config.toml
n_layer = 14
d_model = 160
n_head = 5
n_kv_head = 5
head_dim = 32
d_mlp = 448
vocab_size = 887
activation = "swiglu"
norm = "rmsnorm"
norm_place = "pre"
norm_eps = 1e-05
positions = "rope"
rope_base = 10000.0
rope_fraction = 1.0
qk_norm = false
attn_scale = 0.177
bias = "none"
tie_embeddings = false
parallel_block = true
init = "trunc"
init_std_qkv = 0.0371
init_std_o = 0.0
init_std_up = 0.0371
init_std_down = 0.0
optimizer = "muon_variant"
lr = 0.00157
beta1 = 0.9
weight_decay = 0.12
lr_head = 0.00579
warmup_steps = 200
schedule = "wsd"
decay_fraction = 0.744
decay_shape = "linear"
final_lr_fraction = 0.0
batch_tokens = 16384
seq_len = 1024
doc_mask = true
train_tokens = 136800000
steps = 8350
dataset = "wikipedia_en"
MLP neurons of a small language model. Each row is named by its layer, matrix (down: output weights) and neuron, and shows model dimensions 0-95. Each number is 128 + 24 x the weight over its row's rms, rounded and kept within 0 to 255. A neuron's up and down rows have the sign that makes its largest values positive.
A block is one neuron, or neurons of one layer that tend to fire together. Before each block is what it responds to, as a language model described it from the Wikipedia text at the highest values.

Description: Word-start fragments after splitting
L7.down12 [163 146  97 131 125 116 123 117 135 125 103  98  95 118 112 150 109 126 104  77 134 137 120 119 116 130 133 105 137 106 111  95 132 135  79 128 142 143  82 141 108  88 133 108 150 145 115 149 132 104 120 178 122 167 100 139 145  84  90 159 172 161 147 118 174 181 125 126 136 132 121 149 129 148 143 136  84 112 153 144  81 143 124 113  85 133  93 146  96 121 118 127 145 124 155 120]
L7.down21 [ 94 101 163  96 123 100 120 164 117 136 142 147 171 117 145 119 116 116 151 116 114 152 130 177 135 139 127  99 145 112 120 136  95  95 114 162 152 141 103 125 131 128 148 117 121 102 137 149 134 160 122 124 131 124 149 161 159 122  79 153 126 128 199 135  77 122 110 107 137 124 175 143 109 128 150 133 103 120 103 123 103 142 172 120 122 118 148 178 164  89 152 144 153 124 124 127]
L7.down42 [130 116 109 144 144  91 154 177 111 137  95 143 165 163 147 138 136 151 138 132 147 142 138 137 139 113 124 142 139 112 149 164 125 102  81  86 157 125 161 125 154 178 138 118 122  97 101 112  73 124 120 125 136 155  83 170 146 118 109 135 146 135 149 127  95 124 118 115 148 104 178 155 159 149 162 120 133 122 119 151 126 106 159 164 124 140 132 153 132  99 104 120  90 120 117  74]
L7.down56 [121 110 141  93 153 129 117 125 104 133  93 133 127 105 148 150  73  56 133 141 108 119 113 131 147 138 145 179 132  73 117 102 118 108 144 143 140 118 106 136 120 116 106 137 171 148 130 113  62 100 153 127 120 110 110 180 133 125 109 152 110 130 111 116 105 134 134 163 160 117 156 138 153 173 136 105 113 152 150 108 100 129 153 122 135 109 139 156 128 121 166 102 131 113 128 107]
L7.down182 [115 111 155 122 121 159 107 158 146 128 110 101 155 109 120 134 123  82 102 131 146 135 141 138 141 100 154 105 154 129 130 126 120  79 109 111 151 133 132 104 140 113 121  98  92 154  91 122 130 133  80 117 134 131 139 130  98 179  78 159 146 120 106 107  91 105 108 135 170 133 143  97 142  95 143 209 110 118 110 168 110 166 114 103 108 120 134 115 141 135 133 111 119  85 103 146]
L7.down255 [129  92 143 156 156 105 100  69 165  98  93 109  64 127 123 124  72 150 123  95 145 120 133 149 140 148 105 128  99  93 116 111 142 146 140 129 160 140 149 116 111  94 139 143 102 139  96 123 127 120  83 108 126 150 158 193 112 113 133 166 129 135 115 108 137 104 170 197 141 110 125 154 118 138 133 121 139 128  96 160  76 141 101 154 150 141 103 141 167 148 152 165 114 139 125 107]
L7.down417 [107 130 192 140  89 125 122 164 157 109 110 119 152 146 109 102 113  83 126  81 129 104  92 110 143 117 145 123 145 139 124 113 131 137 135 132  74 112 122 124 138 139 139 134 131 116 132  86 109 121 176 104 157 135 112 144 121 108 162 124  86 130 107 129  97  93 138 139  82 137 161 107 153 136 135 135  87 136  98 121 129 153 122 130 144 164 146  75  55 141 133 102 126  95  77 127]
L7.down440 [137 100 101 116 134 125 115 117 137  92 122 122 115 124 107 145 142 102 141 122 149 128 116 140 130  88 145 109 101 153 143 112 105  94 132 186 182  89 161 103  76 117 139 130 152 124 133 139 100 163 131  82 115 140  97 142 163 154 118 103 137 177 116 144 125 128  95 125  66 105 179 150 100 136  98 144 130 135 105 134 119 135 163 113  98 105 122 126 154 138 133 120 129 151 141 109]

Description: Modal and infinitive verb slots
L9.down10 [108 120 150 116 139 171 123 127 157 162 114 130 140 153 108 141 114 169 132 121 106  95 120 130 137  96 153 149 164 178 132 119  91  53 173 119 119 106  95 126  87 108 128 155 112 107 123 131 164  96 172 114 115 135 124 147 144 120  97 126  93  93 108 170 170 119 114 122 133 134 124 117 126  88 138 169 127 156  99 164 140 115 132 174 114 162 127 101 146 164 153 140 124 135 160 167]
L9.down31 [149 129 144 134 117 140 109 123 164  93 144  96  81 124 123 112 109  96  98 102 135 125 122 100 108 132 137 127 166  96 125 110 103 126  82  89 118 121 157 113 140  67 146 110 152 106 136 151 149 132 100 121 114 137 107 129  86 133 103 120 137 166 136 132 148 131 132 119 148 121 145 125 165  84 120 151 130 138 128 164 142 116 145 153 109 137 121 113 102 101 160 133 135 117 148  79]
L9.down94 [119 132 128 125 113  98  87 108 103 145 105  70 121 119 141 163 113 141 171 122 124 112 117 141 156 106 119 136 109 147 123 136 138 130 173 131 138 185  76  99 123 119 157 127 156 168 147 125 124  95 150  95 115 146 133 149  74 127 150 122 131 134 134 166 120 144 125 158 131 156 116 107 122 105 148 135 166 148 117 139 127 118 127 124 119 130 129 202 111 126 144 132 109 118 123 104]
L9.down174 [137  94  99 111 134 138 136 145  87 105 151 121 108 154 112 112 130 125 167 102 154 108 112  65 138 132 142 143 103 121 124  76 134 140 161 112 138  98 101 132 125 101 147  76 114 128 123 114 128 109 157 125 149 125  99 118  97 118 144 148 126 129 110 152 105 128 133 136 138 134 118 108 121 128 180  89 167  85 154 143 128 140 157 120 143 127  76 152 145 114 116  87 166  94 140 129]
L9.down265 [ 99 140 123 127 112 129  77 108 180 147 125 130 147 117 133 100 125 170  90 117 164 121  63 122 151 121 111  95 104  81 127 144 146 120 149 108 123  89 131 153 189 109 104 155 149  96 127 151 103 179 134 126 115 169 127 142  89 171 138  94 129  65 144 104 136 133 131 140 106  97 137  93 118  98 151 170 157 151 155 157  80 125 122 141 129 133 108 182 158 161 126 147 104 121 111 115]
L9.down281 [104 133 160 137 140 133 112 117 107  79 154 131 156 141 108 174 128 159 176  83 123  84  92 127 126  99 134 159 102  69 111 157 112 116  90 132 108 114 150 158 112  72 125 153 151  94 135 142 133  94 121 114 110 126 135  89 115 131 139 149 119 108 146 139 112 139 115 123 105  90 127 122 120 109 107 141 110 107  96 127 149 115 118 158 126 155 131 148 180 119  66 162 143 132 161  86]
L9.down295 [ 94 144 129 148 118 122 129 154 140 139 119 153 118 164  90  81  95 146 104 120 135 104 137  86 130 114 149 108 123 116 153 133 113 146 173 113 154 124 118  97 105 168 111  86 130 106 142 130 147 192 126 143 126 146 130 153 150 139 135 136 174 153 162 121 140 107 124 124 192 122 143 131 107 109 153 147 119  94 153 135 105 104 120 128  94 110 156 161 106 117 108 134 122 161 124 158]
L9.down398 [ 72 127 133  80 126 129 102 137 125 160 135 140 111  95 117 119  97 120 113 139 115 116 134 171 148 155 164 101 112 104 135 134 139 177 106 100 134 128 116  89 123 100 187 142 130 159  97 125 130 122 126 136  96 167 135 191 113 185 111 143 116 152 128 124 129 173 151 137 120 125 110 172 104 122 145 126 118 112 134 106  93 133 121 132 104 106 112 133 125 132 127 143 122 119 166 105]

Description: Conjunctions and split-word endings
L8.down138 [136 113 141  92 133 114  67 116 186  91 104  97  81 107 136 160 158 147  93 139 122 143 134 120 131 124 127 121 169 116 125  87 131  94 120 152 178  95 118 128 121 118  96 130 136 123 119 126 156 141 130 139 132  75 122 130 170 138 100 107 145 140 108 140 127 150 133 132 131 101 124 125 101 149 145 122  94 174 101  91  86 136 127  95 100 127 120 145 122 138 122 166  94 139 127 137]

Description: Coordinating conjunction "and"
L7.down51 [129 147 137 154 144 116  91 152 113 182 105 127 116 113 142 125 111 162 138 126 157 147 154  86 130 113 104 141 104 141 122  96 145 177 137 116 145 115 135 123 136 117 118  99 167  85 117 113 127 175 126 111 140 124 115 137 160 152 124 106 130 150  83 109 123 105  86 181 122 111 130  97 141 146 148 144 135 163 113 149 105 161 130 147  78 122 115 122 112 115 122 147 163 141 103 215]
L7.down67 [141 164 125 128 132 153 120 118 129 146 128  99 109 187 100  91 110 179  94  96 111 106 161 106 127 143 139 112 143 145 131 159 125 126 159 164 149 102 191 121 131 126 153 114 162 103 106 146 144  94 150 118 143 110  90 110 122 149 132 162 122 136  95 104 128  55  95 111 113 117 128  65 141  93 153 131 129 130 112 147  71 142 149 138 113 130 138 126  94 163 157 140 143 110 123 162]
L7.down193 [116  98  88 118 113 120 139 154 157 114 122 130 100 141 131 121 128 141 114  94 124 113 138  92 141 137 124  98 154 135 140 110 115 145 154 124  90 129 126 166 142 133 101 123 126 156 116 114 139 136  47 111  98 139 120 148 112 155 130 149 117 181  93 129 145 172 107 129 106  99 107 160 113 136 124 139 114 169 118 149 109 117 172 169 117  92 119 118 130 145 140 200 126 111 130 183]
L7.down198 [134 118 118 140 166 143 107  87 153 130 141 150 118  95 133 128 115 138 145 141 100 153  95 134 100  85 149 125 115 103 164 139 103 149 144  97 136 166 171 127 126 160 170 138 114 135  77 149 167 116 119 121 152 152 152 137 117 142 132 116 158 153 141 136 152 119 123 136 136  73 148 105 106  99  96 156 171  97 103 126  72 132 129 117 124 131 120 173 111 152 152 130 117 135 107 144]
L7.down199 [155 107 128 109 164 158 106 115 143 122 143 144 127 175  88 143 166 123 136 119 155 164  87 131 140 156  98 135 130 139 103 136  94  71 139 127 108 178 123 100 166 122 118 142 143 124  88 119 154 118 122 170 119 119 143 146 119 110  79 126  84 127 123 135 131 152 146  94  92 100 146 143 127 152 142 114 133 146 126  85 120 138 110 103 125 159 148 112 128 116 121  98 150 152 153 150]
L7.down286 [132 108 141 109 132 106 165 119 122 135 141 149 176 169 118 126 147 168  95 131 101 120 108 137 113 108 125 111 131 124 140 176 160 180 128 130  99  85 141 135 114  88 164 150 148 123  87 145 132 128 108 123 120 129 136 142 128 136  92 157 128 128 155 117 141 126 141 134 136 141 108 180 157 141 128 140 111 177 126 161 100 120  97 108 130 135 119 159  94 136 133 159 129 138 142 107]
L7.down325 [174 102 125 195 151 191 139 139 156 135 131 144 127 108 110 148 109 121 125 130 117 101  96  91 127 131 170 119 149 131  99  91 167 127 151 138 137 130 112 142 147 104 107 144 139 135 134 163  81 117 115 158 110 109 146 139 110 123 109 167 134 130 172 150 141 117 139 171 158 145 137 125  71 125 140 115 121 103 124 124 106 119  99 118 127 146  94 108 145 176 150 109 109  86 137 189]
L7.down371 [113  86  73 133 153 154  78 108  57  80  89 109 137 125 142 132 114 128 164 125  90 154 157 119 110  97 117 136  96 161 131 130  94 134 175  84 160 140  97 149 114 124 138  95 123 160 136 148 143 124 114 120 136 174 119 127 134 129 134 152 142 139 109 138 141  92 134 124 122  98 164 132 143 114 129 171 132 150 131  74 123  99  68 101  88 139 181 125 131  97 117 127 152 113  96 127]